Weights of a small transformer language model.
Size: 21 layers, 12 heads of 32, MLP 768 tanh GELU, vocabulary 2048, 13M parameters.
Architecture: LayerNorm before each block, learned positions, biases, tied embeddings.
Training: a variant of Adam for these matrices, 596M tokens, 4547 steps.
MLP neurons of a small language model. Each row is named by its layer, matrix (up: input weights; down: output weights) and neuron, and shows model dimensions 0-191. Each number is 128 + 32 x the weight over its row's rms, rounded and kept within 0 to 255. Numbers have three digits each.
After each neuron's rows, "fires after" lists the tokens most often just before its 100 highest values on Wikipedia text that the model never trained on. A number after a token or word is its count.

L5.up381:116179066144136131114065128138124198168140168109088175130161127121106111101113232154089177164105173117106153203121195157125122152179152127127098125135104129070133083173113089120126116110162137097148145155103113129102103167099095099124120132123052111106061097120146098102122187118114156142128097090092124152152147134133114094112117147104120074113119197104123095108115139069130129098142126156165172086125124122172099104156167097074162144104143023158149100153110135159148143071155072130149148175140117149183142110163121162169085125096161103107150119147061120151183180093134109165
L5.down381:117139087158065084071150111155141097097126151195106073148155167073235119145132137135128125152123126134140104120100145134063120120103118174137137157084107043193128138083143108083153179140084145142168104152169068125134147079186126170069108194098120209109177160142112155119097109113192104143161136133138152086146192105124141157139148140155083073101145129108131112107107114136133176088145126132122150128120110139115106142079120154130097088165093159119094118113117160103093120153134130125111102112129103176053118144125088119126099087141147194149174143114181136116118063111165203107
fires after: " in" 39, " con" 12, " of" 4, " In" 4, " " 4

L11.up71:081169114198140156108149121068097182120126177105154189123152106125093171135122134127129130112131168141114134193152174161191084245138154111136141099104109176092140114136142056071114096114112106082116128127094136140130096140144147096120095135087105149150092093132132122066168073090162120130142128123117077144168100093171092149112131137095085134147143147140184060130094125136173078171117170100113103155142137159170164149125044117073176125099085130187118114093136166125078073114151144099119086147137148126118180151148161142142126070088185167104134162116101144131124090068109138135
L11.down71:160141182132124178095126113121100087126137134151152120173145054035134159139154123099121127166168158145164126104141147149181084135171084118127161126067096161109150131142114130166101124165115138123172112142146135153111136147106163122151164130137131216094085144136165164096084106090082134162115111170142131134126121094116090109081199134092088089145104133106157105078095117140126152189095093158085107201189112188124085137051091158067100091137138145175153124099202093098114182097109140157114109098150112163120155114126132124102082112140168162110159161096142139119050152067069141133
fires after: "," 38, " of" 9, "s" 8, " In" 5, " in" 5, " Washington" 4

L11.up214:126125130171142172071104085143100185134159148158119075124163169112096127147135133107132149104106144093109164107132117131111101145140149127172210148152166167096112110174119082105152085090246137111134133148083083114127109083125095096133127117080112101115124147117118141096134107091076087139116110140119096137208188182161093154103136160108112148094123142134137065138159170119172126106106109121108134101164108111093091136133120096056084095087083120194135093076166166099106092109111146095140129153139081136165185123129134192165103163134187142063085120119175093158178132093177164071
L11.down214:103141157144160112074095128167122131125128121147143211161113062130101114115136131128126181086124160137106141113124116100083138077126162139107123113102082100123140071137148181138170128087147155129131132154122165130153196131168131121139130147166105124160144113090059107112090178144092185129180119138101077142133145105117016134121159188087145205172150112117101110161173090141139088145145138183098184060120157133078128147109107144146128143149159108097174125132149108148091113165107067163041117094149109063097179097136085094078135154165137127163137135107132145152133067191094132071
fires after: " the" 51, " on" 10, " at" 7, " inter" 6, " Pla" 4

L14.up155:118145157175126144092124169126116144115116195073137137157159146070164140131173153170126119087120116137127099132149159110103056159085169090081109164188148119091144118142141137157146113146121124153076149130061096089134140169120100160101106102145111146123117139186111149101119103161119150091175155030149092162169149130110089102136094105136121128168065149156137077133186103160148070101127122166132149135168176108101111137208092068160182083115148106081073114098157106173135173060130168124121120153149099148090089109151151099067138191153104105119071126103103135154099090170068139109
L14.down155:150107164125126069150149139091097096145095118180112151158130101150054099136091103130155173152139151128111153148139082119112178078122114174153137133098124079156075161158109157085110096105130115139168120100153144178137067118180116139087078123088183088106120115074163087191192111149167156174066113140070151141167107182129127120084159137155141121101126074094128189063155139136149158110107122104117120160127111126171119145051129141083123152103137131140134062133143180111073105144187108092140130132153138097174134145131118085196118089214109150110091171189157135132151103114193111125
fires after: "s" 20, " S" 13, " An" 7, "S" 5, "er" 5, " " 5

L11.up398:074136139177170179128125087109130181115178111124120125132107071137105199080149164156108109140100123167107133134113120149146120212103165149159186185170146140133089116154157129123116073061170101137187122069116135157129091132112097145143123131088130140136083072135185140074142096104066123142088131124145100131113129110143113104091152181103085150161096132091143065105085147101183124133141107148121153105197141166140174063184135062095195136137102056111157156108119133157141101134126122103136109187084142123081109163140111144176072149127105111146087060079101144172172124135141131121
L11.down398:145146152113150133070101084144082146116081109123068098136139119116153138167171092103127149122132122172118117156103115126094119141128152122084135111155069093176110114113143141083145172132148185121102114112161112144121191105124142141085115126206100164126186120140143186129065160101121114163108126136145163151106117077091126203095133073179171146147155090170138177146142131164089115101110106092104078134163134206165071104185089145141038123164192181112084151122138123155116140118110134087137133128155075084103162121191151161059128209151185156080084137122110109113109147165120115139
fires after: " An" 21, " an" 16, " in" 9, " In" 7, "n" 6, "op" 6

L14.up692:114143151169097191046142157054120163111124169105153125120086107060183138119155137180144109027124091161135162081141113094124134142156163068153174117126179108122127117152117101178123126151133116117089141072130104155153163092199113104169124144141144134179085153182120097097158158091161101108157061091169101110109137149106123203098097129064110113125080071148130121123142100105132118133156103127205109098083168126151135091174114066143166111162102125098146162125137118138140170128198080095122089152121134140183111138147140130126155184111133116160127163142047115118109155142143106111
L14.down692:151117102099143108187154194152128156189162175158166104148111179083123142056187148079109127146134136078171152178121116084111122134103115156092157092096115181089165126134064157113141132100106123146105054087137100085130149108137151205125165098138106080144115098188151187073106117112129101149077111115093124179129099168126112133130163134153155139123129101144108183083072093139133086124157100118111174123145098142100147172130121162083126101062134150153113139125171194094196119167099143153124166098152156095121102090111139129155101077138085157140103126112162148078171051137107187145
fires after: "s" 54, "S" 8

L8.up575:066132149139114185090088167144053138122109097146118148143161178111115104119114119084109123111143162146081112092159196189132130142116164065139144122075168129133126125104150181074126095156208121106154106155091049140123098097089103114122127112091095115141187148107147162128127141090073157159123086148096139169138171139109120102151129143048079140070146189150185097198132139075172111133150157155155140102134104109093091122160109091101136110089145150156140134101145146132148106162124126062158063106126123149115131140136145193151028172140149156101142155074152091183146148146109142108
L8.down575:173166127147133148098141156162126151091157128149056094152077085112107134145157127091129152140079097169098123152111117070131120163176129137144136138140088029118177116144150114117119100124188100152125103097134145117091157139127143182143127082136098099139120136135122112132097112130126109152142154139103111090137139134158129129141135131172027183116207159132075146144132051110101146120119127155135112149212078143110153118125124152126128082135126119111139080122134099216171088128161095139145170164110170145048075110161106119153162123173133156105127080097112087120169207190111140021
fires after: " on" 55, " the" 19, " On" 10

L7.up169:077105129121155152084089135103079115164151126097079144131096069096182127140155158166134130089139094181096083114105159106086117147136133063131071152175144152110099140109146150189080111159163131136120079119088162130144154138111143155156109173080069142107079154110061156106134096176125130101154114050132150109097153168137109143112211115121105136055111145124075114128156135129097091138153160109132175108124091133097082165172088060127144116158152122057097199083136132174181153170155147120104194138149113133159114131118116142152102156136138164109087143140086137095185206158128116175
L7.down169:139094212102081105112107137136133156139122164135123194089130100108050144162105111130129151121130146137152112155104125136108134132051073132084077104136161107102141166173149121157135176121074154128091141106150142050184091111162142131084105148169119134083122132116134121166166147156116138117100159139114116163148119090101122120127114161160116122185110161122107196147160111186144163067122124128103167109183114121078153129132127097071193073126170178082200180168150142056092121087096089154072068067131167169183155085134136125143134140159150114110149132175131088132134178077109140134
fires after: " " 35, " was" 8, "s" 6, " con" 6, " is" 5

L12.up303:111091108158109113123074138132134142123101132114100138174197107086096163155146111128136165137126129057069175090197135146128117239160105102110124112089195233122166148124135126080164081117164119142121135097138073138090107167152122163145096129065113170139094122115178114097148151075177137142097158120119097095207145091160099085117101152138114081125135143107150099110118142129118143143136124114090126123100147119116125061139155145124134109113136137192122160126149150073127120098131157100179028144133144129124162125084147162134126167121178191164084166128101113193060122115133084136
L12.down303:106212184125082130142127099108081153140065131104128113149171154087089152121091100082188135160149119123139138114066089105087106155134147065173180214163145139130140134083113149128158146141123194101109141081090086123158106105143177118157141058136178124143128115149156092152103102118147118101107101127087127175150120121159088114131112158098173107165125165114108130078135081155137167106134180171130135108147089186103145100076093143089165079095153098098195126111138157140154095152157107122099164077105151146121186081151083116125143138145107122156186144104195155071168099051102141133
fires after: " in" 35, "," 22, "n" 7, " of" 6, " Col" 4

L5.up237:171165117128117156123099170130142194126144085088137163144163082179101148105117191075192110133140170186116186179138129144160134189170118176146134124144215157148115096105141103133162071145140166112132121165056150120120133129117138097102120096091076094122132119145112124098133189101127094100087136137121109169138113164147125099150100139099073105173137117134135096108083151045151100097131104128166103145195027104175115088097146137101143127108126137091139099106184138123131148126208150142151067150081094135149141128171154142179077129090128134075145152140105114133158110073159165178
L5.down237:148154127124110113075111147089122156143128150189061086153160096088172133152062123135030157145099130141119114165130159101204145117125116165154155142166082142215131105121123144110135106119139137116167101106216098151153101130101106127177129133140160139138175131125155091111143188094122101077140130151056128110144144093135111128102140125116127168118175128172116106097111123126105095165115236125120137140139149116116087159131177134150128131147130104091145129055136139101124104177151092181117154083120061114177123084062085068158162032149120113156154141106161146084114154097094143097
fires after: " in" 30, " the" 23, " In" 5, " of" 5

L8.up441:144147190135154163099148139103045126095160129057131138171141085124140153107139125111151114131154194101101146144172133154155087157134161103166185132115174153100106120156144129117155117148180162096171066082129047128107103134191127131134120165093091062111150157141157153070131100129083135158119113090095094122137133140131066187121140193044100202147154184136145096101097146095116112087127094185101112112166132171084138129114103122128153176093172137161078190059104121176137112092128151110133152133114091124174120190150117180144090147137136139106101097141096099138141099095088131159
L8.down441:081131151135145162136171165127197112180178165169178112166163162107113131171090152094153132170146141110088114124105113157159120124129110105132108093170161168177068078102107077126069118097143076164128136067129079146111201138125104135108119145107038134077119108103179164091076138172147116077135081153139126160119195101126104110081106142158182212207149147191094115139110159151099179122117107151133088106137155116087125153156088167116086129088127125137167119110108116128097114166114138117162113116123113165120080114119180163126119151131146168107083097131125145149117141108096033112
fires after: " in" 23, " In" 20, " An" 17, " At" 9, "us" 6

L4.up158:141132154133143127173098108130089113142197114137124115089072143185106160050111144110115074130070154128127130188158166163063122098110164130132143132130106156144118128083137188096140169100186080136150100061101164118118071149060129131133136081116137090177143076107131138141133119131054136103114127122085124111152124150169114127142195143132113165166152157066060135075150138106200126069115125110077071127144119112113137121121134109085119110120129062084222127098139144120133101100164156168116124085099107131200170105153134164154074138147126169100106108089100106144163164138083177120
L4.down158:139103161155153179179130111110126156125109087121174115134115092088175080133097132141075094140118142177116219138116147116154106108134130114123115086046172145127123095107172188124147116146103077131119150115107161121099170116083119120200156073100142109124160093116136187099143063140128140190171109148106114139109135207112116039160179146118085132187157115148120170161206115129173149102146061085165122135087113106105115094143171083147156129156154134106135131114098074152149095051148110148104121114143137162180167155112124143065106150099148133147094081102074157149158160107098135100
fires after: "\n" 16, " in" 10, " the" 10, " " 8, " con" 7, " (" 7

L5.up92:106152075129131173132100151145117137108134111148082108118102136147115125060134187110137089123123118216110186160139123126073137148090150108130144220095060080101116118134116116160121156116125060139134125116099159129055115171061110102123123050125136031207108041114091160160138106096138133140097133144060115118139148167171111093149159150081108165111123119120106131121117055106122096179138154094145103195169126135059173154122158086117146139172129139069159133137110127151140164081161093146145158127111131139132206113124144152158104154151122123099139106124118136139161174110138159097
L5.down92:136147107120117142142206087100153134060117096111153127111155139103155133111102092101150127103143097161128166148124179146154111188154156116130087069113143154101131149119131166103119132101125132114170141175089153131070144111076115116115173123118134144125153076090140159143113027178141142182185127179151124169107166172132127075123177124199136129136112095088128138227118119093142127145121165078152136136080103071127087123104158053157137093165191150151085094170166095137129115107154160055107064138166150101139123142162109120072101172116128144167045118143146166158139149094127083130
fires after: " (" 46, " " 30, "-" 5, " \"" 4

L11.up639:123110166091134105087153116104154135113125160075128146119152092089157176096150105105159107060118180113116160143136163068155123127181144112144097199171123142089146130132139148177087112145131126157126148136103113175105151147156089137153110178128124112104105099205206134047175164087156127123113146109165100129142145123170101093133117126033114139133163129131145048116081115134192166151131124151127101163176102162117134135168115077171091130106128048098077132102122123110134120138093200146143082119131123133076161085158143126182099180101099116104136116082108112200174164152101161062
L11.down639:124170109122097114194137107097116141097105128088138145173171100093152131154093152176122171160173099159080132143132177098099121099091127079195096083067143126139098122152168107123167056156089110127152091069096127115168091116077218113141093126184119149158169103088139148145229142115142057097187128114162122174193157142126152104147146140128138137152200179154160119147157118158124139120112112092125120165095178055130132132113103135116078140049104086143139097128119132160057115156103116138112154150163090114153095115104149166141139101124130121114146071092107163115167115128090106124
fires after: "S" 24, "M" 12, "as" 12, "C" 11, "P" 8, "s" 6

L14.up592:098124121125076127144199156121126153109118119059119137146158131134073117125131193109126132040103145183150145195164153178110071138103134152098153125154064124048093085125121091099149104117115081160137113187097103099162164135127076080120095103086138200161130149126082125119179130239186110141094142100124166175134114139114146090144146177115112162081125151080142135119107103113108077135121136173154127147147078140099088141154132173152109123080147104099124131142153158103048146091125106095149125116154112112178133125156113196080119118177135084066131113108133146151139168134154083131
L14.down592:096154136174122120185113125083131077176129138183106154151155110114089088113131157102161182106120171126187157185104131144111125127156116119181081102075188120163143150109160126123088089100108124140110130139093108145172145153127123124101106107144122081121106127121177072072082149078128201170188118119184166201186151145115132157150076099164161122138120046123073124128153142155166175152145117098182142188159103062166090131117118089106125136120128195095112080099071151085139115194143115162109100129101126151123159125123096080131127137107094134167096123135158046107143110104126134181
fires after: "s" 24, " " 18, "ed" 8, "t" 4